config.toml
n_layer = 13
d_model = 320
n_head = 10
n_kv_head = 10
head_dim = 32
d_mlp = 832
vocab_size = 8192
activation = "geglu"
norm = "rmsnorm"
norm_place = "pre"
norm_eps = 1e-05
positions = "rope"
rope_base = 51500.0
rope_fraction = 1.0
qk_norm = false
attn_scale = 0.177
bias = "none"
tie_embeddings = true
parallel_block = true
init = "normal"
init_std_qkv = 0.0177
init_std_o = 0.0
init_std_up = 0.0177
init_std_down = 0.0
optimizer = "muon_variant"
lr = 0.0135
lr_mult_o = 3.0
lr_mult_up = 1.34
lr_mult_down = 3.0
beta1 = 0.95
lr_head = 0.0103
grad_clip = 2.0
warmup_steps = 200
schedule = "wsd"
decay_fraction = 0.704
decay_shape = "linear"
final_lr_fraction = 0.0
batch_tokens = 131072
seq_len = 1024
doc_mask = false
z_loss = 0.0001
train_tokens = 640800000
steps = 4889
dataset = "wikipedia_en"
MLP neurons of a small language model. Each row is named by its layer, matrix (down: output weights) and neuron, and shows model dimensions 112-303. Each number is 500 + 25 x the weight over its row's rms, rounded and kept within 0 to 999. Numbers have three digits each. A neuron's up and down rows have the sign that makes its largest values positive.
After each neuron's rows, "raises" lists the tokens whose logits its output raises most directly, leaving later layers aside; "fires before" lists the tokens most often just after its 100 highest values on Wikipedia text that the model never trained on.

L9.down335:520451487523500484510537474472533516530488492494505497567507512516467491503487463523507485485488526493465487486451532508499519498497532454538484512470488472510529556499544502517500500502505466545481477503530520491544435486510436495476488535474528480496529518532500455519532502506460470506509497493533502531489476490542492491511554487518533457485528519480552478496479496464481487505492509456493501490534525520506459430529505500478508550474533460468491477493482519473476468526502483492521510491543493547528487485481504475549480500519467524513486488518518498457500529509480548505
raises: "rs", "d", "r", "tte", "nt"
fires before: "d", "s", "r"

L10.down419:478561484537520514490469531512505484541496503506490501545523476517510503529511474501530499515515486481497496505488508506471468549474515519502511504488501495483516547463502535506491492480474494440467427506452471502487538473483487464548487502475495504496522533504517523517482495511507467519481512523455515476490498478488501496519510515453521536471488489502528452507496529486467501490495530490521508546501514486490496503526523485513440550464545515478480502448521520476515515536487495459523515505513521492482495506472504509486431516527505493494509517535469525452472489480507501457
raises: "\n", "Source", " runner", "Manager", " winner"
fires before: "\n", "-", " the"

L5.down751:499544525518513483528466460493511474522470486520513468499506461528495519510516550495489518499515475494482526469489471498512512513503518533488507489490463476472496480516499517496479521483477504532518488479498466502510467522507476549497535551504484492478500483503495452504540475502467547455473510482485498485492479504531550498517504499511495542526469461510466506514525449493452547491530533524525517522520506398511500516491480516506538475436501507544498502473477508493506525536432510522457500503460493529508506519491520471477484473509491501466504515487535497469494529533521532505
raises: "==", "===", "====", "When", "ade"
fires before: "===", "=="

L10.down597:507490487510500530497519517462509497480532511517490495508495477516476492500449500505484510521543483509486526495506475515484540512497531478525495454562503511446523514515507526508480490536508487506468467510467510532504478504492523496532518505486490500492519520512549510492539525522525507542545490539529511521491502472543492544500464492444501500513460479504530470455450508483486550485499482505511500507474512497505477503518548480469521525527495446435483495493481491465514512481464485519477518464521462477508486528501485475533478507518489564499496457526494489586479502476511506492
raises: " thirty", " seven", " eleven", " eight", " twelve"
fires before: " ", " II", "1"

L9.down404:509537494510457485523480460502519495538527494469476474530479521480479536487490515458496546518488501529545473506514520555486527490498495522484470449490516536517519471527463512568475492505502476494519522498510525500512517494532487509443503490544478523448521527496485482495524515504488490497492518501523530509488450476519529477468502514501489511514485481488525490489496529488549512512491483525525505481476508460470499490460508459508495506467497496518477509524491561515456517494522516531525486484501503464505463513511543496543445479491531483503511517469484469530489498498505472512
raises: " and", " or", " &", ",", " themselves"
fires before: " and", "==", " "

L9.down29:487509512509536503493496559556457463490513521506498526475494475538507499521481490512484546507494499487537491489463493480492496522460532532494478532511472514474489504473526510484474456523491476492495446466502487527496509475473492485528477471510537515465527495476512532496503481531498507476489475511494495525480539489507481487480475509515504505492524462511512464496501506493449475473480512441523487509477513451466514513504474539501463493490509524495505492480522514496460549480468465482504538515520466524523502504495485498466331489480489551501475487503509493467514499514513521486
raises: "\n", "|", "-", "in", "="
fires before: "-", "\n"

L5.down148:454555533507531440478450486483499496507484498495477511519509497471458541504468550494502488502539471487543512482499489539473491492470497516503502503506490494487473522531498462496478499491488530474536464502480498487489513523478506517510472496502546470528530475510499457510547476511505531533486442497461517501488493470488528504481521493514493498481489484493486494483511508525483530528486505516460550551526527511482554519506544551494473498472460496494515503473496486517461548512490483503508549529481483534476454540523528486492423502523494514534498520520496542449493485499436516488
raises: " Later", " In", "\n", " As", " After"
fires before: "\n"

L10.down740:505483552513485484490489575504477488477508525519475543506532485474457494506499489501495524507500531491470513520457529515490526499521490505496490495495508517508542529453523499493481475528517489525501504525501485523471494502511501497519499502486520538527502505476490484502538501512479473523476490507508497532495484492549493478507476485460515485504453500524552532483462542498538518468476499518544501547471501477530477488487524494528506482494528474461505538514512512470550502476460474518458520545513505522544518513522465457517476539515523485506487453524520466522453514522513503523
raises: " eight", " £", " seven", " twenty", " six"
fires before: " ", " two"